From a checkpoint of a small transformer trained on Wikipedia.
Size: 8 heads of 32, MLP 1024 GELU, vocabulary 32768, 23.5M parameters.
Architecture: LayerNorm after each residual sum, learned positions, tied embeddings.
Training: 1449M tokens, 11055 steps.
MLP neurons of a small language model. Each row is named by its layer, matrix (down: output weights) and neuron, and shows model dimensions 128-255. Each number is 128 + 32 x the weight over its row's rms, rounded and kept within 0 to 255. Numbers have three digits each.
A block is one neuron, or neurons of one layer that tend to fire together. After each block is what it responds to, as a language model described it from the Wikipedia text at the highest values.

L12.down200:077137145197191141114118095119139120097100086119099099136118170181159161057077144091130134141159192113160164161107155118133095145212088137144100127176178083086165101151086118067094145132123157135126166140135095137160120134099155090135167123076160091146114150150140174106117142062154165128116147132103117134150086147134217130148148173133107090092155161213088166139040046162140153140130
L12.down440:146179148119170173155115112196096136133139063191127088126079129161125179145088110140130140165157137145126113152154151086156111185113109131106177149150076066141156098150129109136135131145082119089093160154149113104205132183076140160138102091126098151116102098159168111110152169162169170055164156142160169107102133155096100130096113155107057170083076167137139081131124149118158116167139
Word-piece tokens that end a split proper name, mostly foreign surnames in tables, credits and lists, such as Kniz-hn-ik, Kluiver-t, Imaishi.

L15.down532:105151144124154130198111107136125116138188115118117174165114121157094121157107157102129136117102146130118172222146044146077117068233186104086133081115102173126154130145188136097121141122087120114184081097115122112120158121225148072167139077095131120102151148094121083129115104123067109164178168126076156065093132093127135073146149075086144135124112132146136130157097122151163184093092
L15.down623:175145131114097138185140126147196136133121156112167137133121104098094152068124168119037126041128138161124110085178149143164102184090126137123057089106134130103116086139125109156114103143120129093125203125110219125125106193117096155153096144121126082143144127168103181130132111127120163157147099131099108063144129128098200157160112110090173131164133150115094134135075106145121097160124
L15.down630:108122091135038074149082118114083070139099117095127150092088119148162143181152150104110157136152116125102144161183177118107118130075110076124198140102150098121163104170144110158068145135121182151157138126173129135099133170107168172111125149142119148120110224146156118147139170121169145144136161236132124103108121125122128081114123107160103084103144125145124104090116165127145145187123
L15.down919:155142136089185145048187112062133145203138131127150115103131156097182114178131116102140100116092153127129095061134099158140103149127116123120109143166117111147099151140105162096138114094129091184146154073160113105121106110169152133075135186189147089143151111132146087143120027123131159094087110113140099121054164146135080152122132152174077115101138039138131161124135158202107121158145
Last token of a sentence-opening subject or auxiliary, just before its verb, e.g. Route 43 continued, He is, Logan Township covers, The ground was.

L15.down446:102106096129129155139148083109091049127118119096188100119093112174078142132059151163174122138100103161129121141150100115155177107128096164179195121102124087122084119088161151085122128045137141130154164043164121119104169154097136172147143126114122104127152093149198167178107131073089124047133156101098071120156199146158190112100101115165099103100101137093176110172160118131068120111077
L15.down691:104160102117141143097126180080069057151159100183114092199115170097127162149131116133125117117125115122154132147120138153136115098133137130123127121168139120125061145131178144122091160128116098119136152051156143056124144048136132133091147145120155082111098059084108079101061116138108140126103171113117149184147184162116095154192157142147141128147129133122185152058136117110203111107101
L15.down747:131107099137161110137117111111126063148103139156132172105111159181163113111169213112140144136102168102109161168166149102167121196098128124147179119099106111099084100122160118132145124108120157095164145105101124097149155124135120110069196129137144144087164082116116092137153163100123097104140125069163175151078144158116071102115048130167110114120167155114112174129174169069124114086109
L15.down860:113175091179115106090130152181119136122156096120128131091118138074109118124128133042137128206130099116126061109174155181112096117158122130166102176104138123171142116149176170139104167108088163071103204093099159106119135128141140189105086116129182056183155141176147110109123124060104104105126129156142088151168090132089153171184097082166140150147129135128125141118121073090096112085216
The indefinite article "a" opening a noun phrase after a preposition or verb, such as with a, by a, of a, causing a.

L2.down45:126153138101142166118114123073108077117159137097155125154154098107088109181161163156079155087126125141165133121108151049156100102127124173096109093174126140154116128158135161131166157136158132183160118090195106121141122137148095155076111126088132110140104136133119127133170037106133138100127111122070130190150102130122147132157098169084154130098182148118083118096107170097138111117144
L2.down218:129060179116106124080090090091106096105150157173146137105133146164145114171104128157118126134157049126151145104048125132125132126093056104145158133173132077199135164105135088121136087188129143161150096074123164125149103131149092145059133171144126134121113117161149098192139132136124185101099136163157192099165107080114182139131163084171095121156109163199130115141159125122163147135124
L2.down488:187084179185109076134141130165075150134110152134143130116140181152075148123029134195131072156117104105108100119117207098131163105136079117075153092123115110020092068105132163124136147144120128106105101092122105082137124113180126141113106132158084145155087093171126121153162095137099177166153110041137032137117129110104179117149160126144085135212118141069135118105138121098078154158115
L2.down538:066091123107108137137118116159176100141173164143126134138077136066140156090109221145125115075090156078161155216104160101115114105135051156162145119121138178155071166112050173117134187181137059148122144137133117062149156095111116136140171102134112138099151102166144163091111143124104175073139147081106124079133093138111126119091144154071103101128127162119123087139122138125189205088149
L2.down600:152166123124164089099095098113144134213110152102117153150122140101149135099152092125114122118170167107070138128212119094096141116073130125144090149099094120065167141148162134140098114141166168140160113151139132080085124130146064098111082085116124150166137087127163098139143149134180150128112119231145103105098139090055075086103112118142114215139198168071135083098111105099109150123164
L2.down815:130158163122090207103139127164131066105136129133149092139118111141158161021125156085109168240124116055140102087165119127081148117145089135118126157134128131123128156132144102106163152125123118106099089157139154157118140135148129123160145124150088144104114130140102139166122192116124143088156127151138131218139094127128114130123138142123134117119179151138072127149166122157143131033129
L2.down848:208142134145099140116178096104125137132114086047104172138062151157095164090163145173103106077100164156121113117061114146137204143089114096236065154155104159126110138134123171121115149126129110132125100115110168115119166118139103145153133176118127123086097111102137183157138158124136161156096149132166136183060133132127133047149141135086130083142068191118137123100154153150128129108116
L2.down892:160087169173176170095077136154099106132172061156152099130126126103106131117145168141132105101091098117130108102100143127096131122101087118126118102117132188127175106155166143079081137091097100203088087130165149148152160036194120111119149165119130134173143073160095133128145146134145120126143145207102123152145118147094098186119148131098138123156164156122138140122104143175146140126134
Mainly the word together, especially in "together with" and "banded together"; more weakly, nouns after "the" or "a" such as section, portion, service, campaign.

L2.down245:098125195137129183090148104169093103127095128143080147109084130069164105123139039077090139063159140133166140137131138142120112137085129145156141129176145153116142114105175192152142148105077111120101172142118193130132124174095198173144127161132206119199159163109146143122113070213086187175111170089143113122076088135132124151141123129141108056112131118129149155133153142064153169119108
L2.down333:139189126147088166083107173059104205136088110088185189131117150186142100101165170163109100132185114143131131116089152098096144080141124137122115047142153150144123147159150106142088076093103100105192121125139164125143169127150140150118144138103114125131119136166098176123171096064161183139165133133152153174158131079122132124122135194109169087158058131155121124113100137144109131163080
L2.down486:159113138114164154165060137153150145075111201129170158149156145126129129242169141100102125098144139188137120110150160161080168107118084126146121146086160111133099067090196133091115120118084169138125138158138123181123097151121139134167101182104095124147106160150140156161169129184127150124120144147067083198148129096154120170149139124152133109117071155119085152101136127083177144149125
L2.down503:139107087199132172117110171119146099191120166123144133076124120114163126158153121058087160100184118131125083082128165080121071066079134150139168119149101112110068111147131147147136144134054097170115087165122148152113124111177149133130120107166092105112111159100106084092153093133130112174117106139169147178133101143132123091199181140092103105175137185070159123126094098161116164093092
L2.down512:197088088111136144112151115151102179108106109123102101118179126142055157142136120095143123142130069087131138110051148088140180129110130132103129121112125149085148201246103122166159179113165162114111113063203195186133111134097105152154117131093196106123133102108110143124170071195115159152086143165169121161106132138144121147123097095104095032134128139070149135125164140141133119169167
L2.down729:105187181157122136096149077131175136089142108142176134137094103127148161160186137178106103108106178140152116089106111158181088099162076145122086128134149127132075068125114111062118101119120192167123182120138132099137180116136169080092137096146113088121159063128161143110110132098152143157147131101118112139146140085151133110176153058130122131156145121104183117165186112163123209153081
L2.down908:068132156147082176171122124136142107106120103108184066152189141157089105159113124158162146109132167134161116128126159154100169137119096104093108132131067128028144112132086140138141131161117113161167190147145105161154135053026159131176143129125177134101113147181120123092089151148155134105134135187137141088111124122139128165136108139170119151159113091157196156154109154105166148145138
L2.down973:129131134124145182148091058119158104170185107108111093148147182170152147057165153143057113163088113112101103144086100133141100139135155119126145084141184134118080127148180134145126147161147118147144096110105060162171168152074173100134178173141129112112115132118114155167121096101096170204147165092126172124131179106162157135139143156109136184099085153126096145140132179120094113092107
Fires on "is"/"are" (also includes, has) right after a subject noun phrase, and on word-final pieces like -is, -an, -ian (Azerbaijanis, Terzis).

L2.down116:111098119101086074114143121122136118041136093138121122176091125115104092130169169140072167175075134137080107163087161160113074166119043112069189130186120119127157179123114153137181065119165126131075168161135125131091174123096138146127136179142132163129048129203127102147193128117122117079115153117148148159055141077163141100101148128101175185122115124146115126113177104103150099142142
L2.down147:143119087206121132104110166139159146146160111111077112144171120107112096154097146154116159107142176052100101172202092121113135163142138130118161148080126075108093121101125175131139119075160163093149196204085107158123174110168109105198112132125071115085152128061102103155082107158079117054104096121133143114120104170146112116112136152169128121090133123171125130146079096131132157107157
L2.down161:120141151085123169112140061119150111074124086131098187130122107148102116113157107062065109104048123141117158176174081119147127178108124159163070155081160087164103112122120143120171176142121136072173069184155126160118125156168138119161107111099134087133162095111112109132139120165117077141118170084107135154077160124145073089171078149153130135149144162141156113117137148161089150119098
L2.down235:128103171093155168131160131127162106072127094118165113191129164120120115084122087103126141129117120128116099092093177123096121163062077159070097126149117129157133152128171087139096200097186169101118151128132109145113160162159162135094143134109112153099109139133160105086174063107150088096117121123092128203127024148154229122114153140154160096135127060143065088116133153144161098144119
L2.down331:145105077133127128111085099123130147102087083150075091104111160168144101110101112134137174143121144117148114107181115129164133170154128116130114166109145156178102132159213094109060127152120141099127062132136107105110135132128140125210089188097134123151132134068118060095116103147207139071116158062132147152088131162110099114084096157190165077195192112126121156143151193123138126147090
L2.down337:138137127139149136132069164120134088134151047184163179163144149153143070165137072161152145163131126065122111128124083179077184128071084106082060145106137144168118132112118131138142073133118138112126148137118143195096143111138103155133105138087050102079153111139158097148118141114108165180122047166167197079112136131122092118097129128116152095163086098078084043134112129066073113122108
L2.down580:154124169184152172174109078157146097144084110189100121120097164122105114230151161077146066080127124122191119112151066164076121085111110110160114139147162118151118151174107123145121044070165160101115121141130128134111141147079141151075098112094108114110092190095164114122164098151118115158125117115113075142086136118151139186210099121176114134147143144080115117130164127060019104109118
L2.down854:121148183165118134126133157133172117133130124147144217079058107070150132141102060121190125160134110093127172103148108156140147154094152112106140171106184123138145131072091171103152119147105106130132184157168124131085139129102115146142110075119204196152165124189121120092176123019166096126117139167150022155098132117096057159107086144102127111141101099147132155157147172046177125129128
Mostly the noun record in sports and achievement contexts (club record, record holder, a record three-dart average); more weakly, No/no in tables and final -o pieces of names (Aveo, Otero).

L12.down365:095077120139127081131089104128159139134153105112144206163096163199104132090179161073113155115165101096145132132093094070115137159143062086146104100160051138142013121094117168132128185153098123144163094108114111166097171094123150155074163086118070095115135128092133115146105074183148137131159155156122145107131088149131133121170126123190186145145132134138134113115109140137143153110106
L12.down742:153078173166172120131185137094083185161100121088080205121089103117121117013164168118124117069090169105180136088139115116145117130125135153062090142167166090124111125105091136144169087102121152122118131121099176101156093110147132082073095097097150136156132144134139112114168093148080136131132170131137147124177138136159167103118148111123049113126151169184118103142132120142167173063023
The word to (also modals would, can, could) right before a bare verb, after nouns or verbs of effort, e.g. attempts to, threatened to, designed to; also dashes in score and date lines.

L12.down745:117092137082123132160156127095165158196100121111149103087109151110077108108078068152193110102139117121118161159135098141093074025154098166147163080112108143167137167156134101049167091141131102142045147141113141093076114167086106133122168141100100182162104158138121159152110201146128093110164108126176147151162134166157122102099120113138112111107100085133117199097191124084146193143158
L12.down1012:132132163094122155128129113144159115118117095130138089108106137086022137102157135102149182141117077114137143065189154114070143138062113106120129125127137111156148175148163119171127095128122056185110210126189197171151112109088105145111128101124119190131102154081136162133128130119137168164159134113162173157109157191105146147121090184164120166089164076121144144145142067158130118081130
Words just before a number or amount, above all "than" in "more than"/"less than", also nearly, only, just, the.

L2.down150:152137067135088076109187179168167078129175138113139108091138150130150127147070109185141098115165176154109085189116111093083129097121148126081129099132118113171159150140195165070087120099092100094144159141099118124133176207114175170160109124096123111154096153071177111151119089152149142169182123115154088129113069142093168105134128144161122112154109174110194137137152080152093087094158
L2.down327:077078099135134187096175120143103129093108106131139079139086114142177118164080122113160162114123063061160139160139167118115118103151113140134129116143119135115065171172141115139153121189127139120155081124176123104107130155123106158070159158117119105166123128113112155108077096116134144103115142122203093111148139152131122099153109148085122106155123075143153121197147090109036132080145
L2.down660:066154109125119169129135086113142158122111104142128165127164107125152124145092105120160086119126098169136164153143153086138101137101100080108115127129095177189187133132137090127129143132129093110082170152161132124201131160126108142133117123131150104131120209178110120118125143061129156077163124132136171084110117094148146109086119092126097176101109157102094128186110120107110146188091
L2.down706:063149114157179144159139199059113134138118069122195126144125146089174071123157138176136065130087061153080115147157146129119140124169128098167114106105089127128085123151120140121099154134113146100136104167146117130136091087092133125146109111140170129083186131199142145088125148094136070142145140137149126122160129162122118145218088124179072127172124058144141162169107143213132090133165
L2.down809:152113171057152155139211173166128088116142151163145116163158137123169102080130080128116074086124082093165122171077126137139137113197123115136096128169178093174092123110145118103117162116133084164134094191132092093137129130106121131110105149134157107182149175133132155106125078123163116111192139162101111121110165139068136096122139119095101105126119090109198139133153209167147189122124
L2.down817:119167126191135144164088122122114142105112117145155114064173108124118117150149123172133136079193108122138161111105127145100138142084155129152108119146142109128149100137117087073102089196156107115156061133151140180147086127117087173099104107114138151106132150148160135085158121158089152037115167116163109114124162133093109093074183098154123114130146136094155146103105135110068105116211
L2.down823:084081122168108143115110141099079105127125161184145111119122099142176110122153167140122105119157127084147154045154139131123192128135144205148071149098170085114129152195130128094160150096109159091130112152083141140152137101195150161136090124175160188129139080082106077088131077099106180054140173112172128157110153072123082181174162169178139070118148115097145140140140168110160128059133
L2.down881:145136144162158078135115150100083138083123104116158098150128100132199120068120140094096162128108134101093113116117109152095114107097029166145119175159049147143172124164183072088119156149064130098095164103143105083141117144144135205120171159121160167103129087126124132157167142097150161184181157137143187081149104141125136143167152130152148123089164167091111136091122139119106141178164
Quantifiers, superlatives and comparatives that open a noun phrase, often after the or a number, e.g. most, more, only, several, greater.

L15.down187:101125191142076143111172116125150134093142109158139031103182139159142078161139154110160141108090133165097121128134096083080117104077093131138155123149150103122165104150119158119174132141141100149105113124172084131109182089151145095139125102091184136171150101140134122152192124127177189094089102138091129127183084164090135175151084100111115147139169131120087124052145059075127155129159
L15.down256:128104186110151162157143141095124144141096191136116129115132162144122116146106089101129152137144119136183080136053136144156136161139074138129150141190082134110147133171162095118103139127098168109125095120123161084139112115125127117144144114117122145148107103178056086219086065145146116230184151100152106119098149080157122097126135134095051130092113150160165080213169117092138200132126
L15.down568:144135154150164161199138079116124112099182152079099166139179122113152120116120087096085077174106142153113144100134090136163103164143087161133052123155177109123146119154093136154162129156103088162130129129090123101129136086140083090114136123127125080105164078146099124113100121169193148167134139075085149166179191099114120125131143091110069172166140188121144182121128131123199140096140
L15.down1022:167160164124186183102146133090110118094078098149126118153114144105114188148154160184153126113110118051207094094058107096164063110130121145110167121091150117175066141126126111127104149130148085111173129177171128129173074157069141119151140185099085138168112120087164127120107182079064089125129159097132202139186123096095130144065041124129213124088129135146121092163141126126072113097119
The word right after a completed noun-phrase subject, usually a modal or auxiliary (can, may, would, must) or to or who, before the verb.

L15.down70:136103075119130149121107091110109085118092075128155142086133147130146091162098149059129167185185163145133125131105100142176134126074084114132158118189124131152166148180148164135068151105138146149135084040083128071096105120144135119059119125164088172181178168127071086130136172117151118185127154076116123109138175118165155120156146161161169127103162121142049093111109166107115162127063
L15.down165:082132117078155109086096125153116154165166120120081166189144114166179061102123070184168163141133082094060108120205169100138166098174117171114063187102123199116106144120120100120116098118104114127133123198082156112115143040163099134097131136107087113110099133084129077136114158086179141135130145118132102116141133172123162147128144223124188120132115088140132074160093093135118135086113
L15.down209:131136067129144085108115122148108082139127132119223066121133178121140117072066080105138104161087092087130099172114120151153190150136136150161146168119110157177209155165162111091114110128128108148149038165131103132115123123159136134167151138134109063161135093145077110122194121132182147177180148105058156103149146151156076159159074066117131062163117155101125109123097186108119145138095
L15.down996:077172175130187131084125102133135134111085161148130092079162116129128123089168123109157086172117072188159101077171140143108129069160131054136132136113101153166105173173178116141170103102111073038200094172084092089119161098045164133120078147138099112159168122108123161082107146178088141149103086126150137140120128103148144134081154161151132107133157097130107133103130172206113095143096
Forms of "be" (is, was, are, were) right after a sentence's subject noun or pronoun, e.g. "He is", "The album was", "stones are".

L12.down475:134090166113093115124026144168175147095157117165134074145133152120138163052124146157102106138129192126118113147102113133123105106086125133124117175106097166108177129151174110172089090109115107161147119147135119148102161139188083119149139111094097085109189125162093114135138147156136142206152135198112154087121117085130098152147129122087103152113092117058096151111123092163154120119120
L12.down602:155131110161203126162137134069120166125118071121097139140156147201094139133145105061140100089120126106080097117091119157147152190070102178056138131136106146140140186125105117135070085123102134139134152104151084099173172109055127118141100124125197106110114122138095147094130085094179122166142196140141082149147139181130070112155152142180148195127167160087119172141146102133110118142202
Head nouns ending an article-led noun phrase, right after modifiers, such as a config file, club shop, travel writer, took place.

L2.down47:087098093155101125138160118162175144196104118148146101150108163170168168146161099175122082169172116100111156172125124104167098185111127163154124102183116117140164091103122134115073158085140152150120128112113110160190156103072120092136090113103082101117112128105061070119103106125169127172094073192120098095133181155115103074149133141141109126151125121087094118178104116150148185124179
L2.down85:111111152174117146109122137092099108157140145148122120123125132125115126131135161149172094107131208134116100192119128150169128140070115099070148131103190159115116094107172175112105191133110097154140088110134157113124132098114172125080148139166129125109107166096145132109152138133165135143147120120156160143171134072149103072090146125141096099132191145108114119123162092126144160165055
L2.down269:106105136150149175125156142212109129124158149145120137177078148161102185084159088112132129116087139102142094114176189166088139148139113099102123186121125184117117138092138125132136130128091153188084063051185117100100109115157060185051118147167125092059168063133167092104115101079100165110111126199132155124124125125120073113193108106052111102136152140151096115108156155163095162113132
L2.down382:149154142095167095144176156106117064094131152121102127099148119125213126156114101142127114064167126127112137095117173184087152069151172112047122093105127124148151142031126082127106146116066087072129087136142093104150169115114124174093116173137129158101131131177136156084147168144104120154121139146137140151140206141161127122178115109110132109094149137127206119077124145148097163081118
L2.down653:109166109065158138109078119155128122139101135100091164141068121089084105183093161118070062124129133129132124115138134121135142138120076123072143165131115090132152165063106118134130146130132148139160066087191144127161146077140149143163169136091186154186145079143166075146141145095157133164148107160139067033086188077138125160159097114114116109112169142080116104148149131138154160167133
L2.down657:175161162140138142147126098120137131166114097136109180137136153179127114171144102135158114137111102117138075059153085130127098126143071099115144179140167111128145108152161118134153107138163143147125148152124107112061144112111123095146133183111122089090083100069101188132129112140064112112035107134130150152142159111143100052171100167053177089117125141078187116139142182147160114094146
L2.down949:170161086106150124134176180091100131180121124136120122134166088136115137104109168082125150155095200190100173040125118148192160115145149114132123138092116188104107112139114103080131148046145132121137102092141207135189124128163150082128149120104154105092092210126132138050138100089127170143170095170152125090063181126100145112136162135106181153123165115124106148139129134141124093113122
L2.down970:155181114125169113104134149167090097068112122116146180152173153112155115086102066136119131172128132100164085060119140114172130145157098129112098150159162143158098072155082130135128138121185113130092155138061076166136130149169117113115130082120087135118154180150138145123100069132105161082136149222116160136105162132146149133117154205145107106182092163103115141139103185163204092075103
Final subword pieces that complete proper names, mostly surnames and place names in lists and tables, such as -man in Grumman, -ville, -ley, -el; also occasionally she.

L2.down130:154110160094139212113169117076120117073114104136143179065095113210165136169103151113156118149177135085129108153152076151134115176134104135087147035129148128187119146104100095084164131159169092118117091201109141051095122126113126157067157120103079129078085102185151114146171078109152133174148146192163115109139134162149094104160159101131132110109093100086149115098130088101211138158121
L2.down200:151116112143133069141151084143136148155118093167102150149168104106178075189110115149125113155096067078162145092121121189111145169105113144087155099133173095089131118132123127087093100124150136104153104143184103185145133075111110069170094156138167077149184095087180140092131126103117170133136177128112103072088125074083101058156133150111086150169156179037127093082141116161163148164203
L2.down243:153136147088127133097084073126172164135130148125112176118076089121119139172074137119123062126180191149109061137144127170125100148161094132123162102073164110073132105105159172129146101125148150124122124144043104153099143177102121188168138130136124088177130169195115147148105086150134159173130121142143115211091085102124187070139181152113084151133118154069136116112094084094122101151128
L2.down266:160138074137119070158054099150093143121130086070104194142073127151136127139165120158135105202096130193152140156077186124125170152142166100142195146124163151091181103102094160172107145115107098095127139110086143125097094101134127149149138108103163111089121150125120081073134156092141125063127146163127125164078109085151181154088111110123169202087135162142178128081108101106127118147172
L2.down312:107051163073068167116127124152166123112101126106125195143111159152115160118127093103113098138130062137156133158157164123161105141130124127197089121139120093131108055125135119147115139112169102116209124148128127091141144160133119096088117112194087112108140169170125166121112134179081142155173144135110121130202164149146147132135188099211112115104142108114090109127146131125154166139088
L2.down439:152168126125179128134057060107163132191168101175125073125203151137183146150168123088131101166137137105166100139117131125161160191160048165082173144143109103087120168121200150059129083107123087104109121101132131095132134109186117087189205101119089085112139108144077104139147070108135094082160171106122066138150132129173131067107088122088092096187156133147098133182119124132135172167172
L2.down655:176177173156125127165190072132136089174118106134150163101207129146145146137111156146096099137143066216107109123088135146111105114142092129138119101118147152136049160111071147144097077110153141085118148132100083104106154091123124161120086146134103126138106134157109090180106163129084150125179133160160158128089151182106082104120120127105089132103150169120182110140123134076066147081199
L2.down732:161137128138155142127082104070151147173137133146079108115095082107150132193188121171119178102094108044214121161142129102111151096094155107141116124105090102070154109111073112152151141135134109102143087133128086110133103168120135097151149129117142119165175142127105118066113179125083103199072128151110091138180147131152137130118145186216080177107113185113126112161133142121119096091149
Words that introduce examples right after a category noun, mainly such (before as), plus including, like, similar, and modals can or will after a subject noun.

L15.down414:138089086152138163166158109187161142134161145066078133129101118145146113083136121136172118119155131119156123170113080189104136182135142111173093070086136089110141106153137078131090075091146108134111125127143117104143127126112129095129091181110076164112193099124106136140091130125036152165168082186163107160154181144132081167117156063200118125159090142090104177107099104083138106131087
L15.down463:202107130096121204170065115068129150139154106105071119097122108094169157167157155125089126097171132181128084176112146125089120144133140109168138097077209138131050124102103111147212114118133098121161148103102140154096121109144133103102111115141121125086128074106153125162118144170073134073157129173066091091175165094154171111136151119155127142138108092119114137163114092090177117126035
L15.down616:179139136146121096178143126146131142150152144145110116197111211145100115059137112134125112097105142110073129177160124058173165064134128158112129161139134087134100146120144159152083080139118085089139115115120112080147144142089174164164114142181115124137130142061145132123102064134123092123172030104129087141113085160131114152152172110143128084092148127142175178144142101185157113133050
L15.down779:128100130130141163134165153189090181134195062120102154129111134144130136160171140070122091091145128139120112150161116153145063154123131123116092157148110110133135131142095153109132141095111165129146122142136099113151179100161182099123142150160078107198115112118116110075151174166078163141134061147125154160126114140113153132106064195123078138133131080073132162125124147120114117129085
Final word-piece of a multi-token proper name, mostly a surname repeated after earlier mention, e.g. Cas-illa, Gwathm-ey, Grum-man.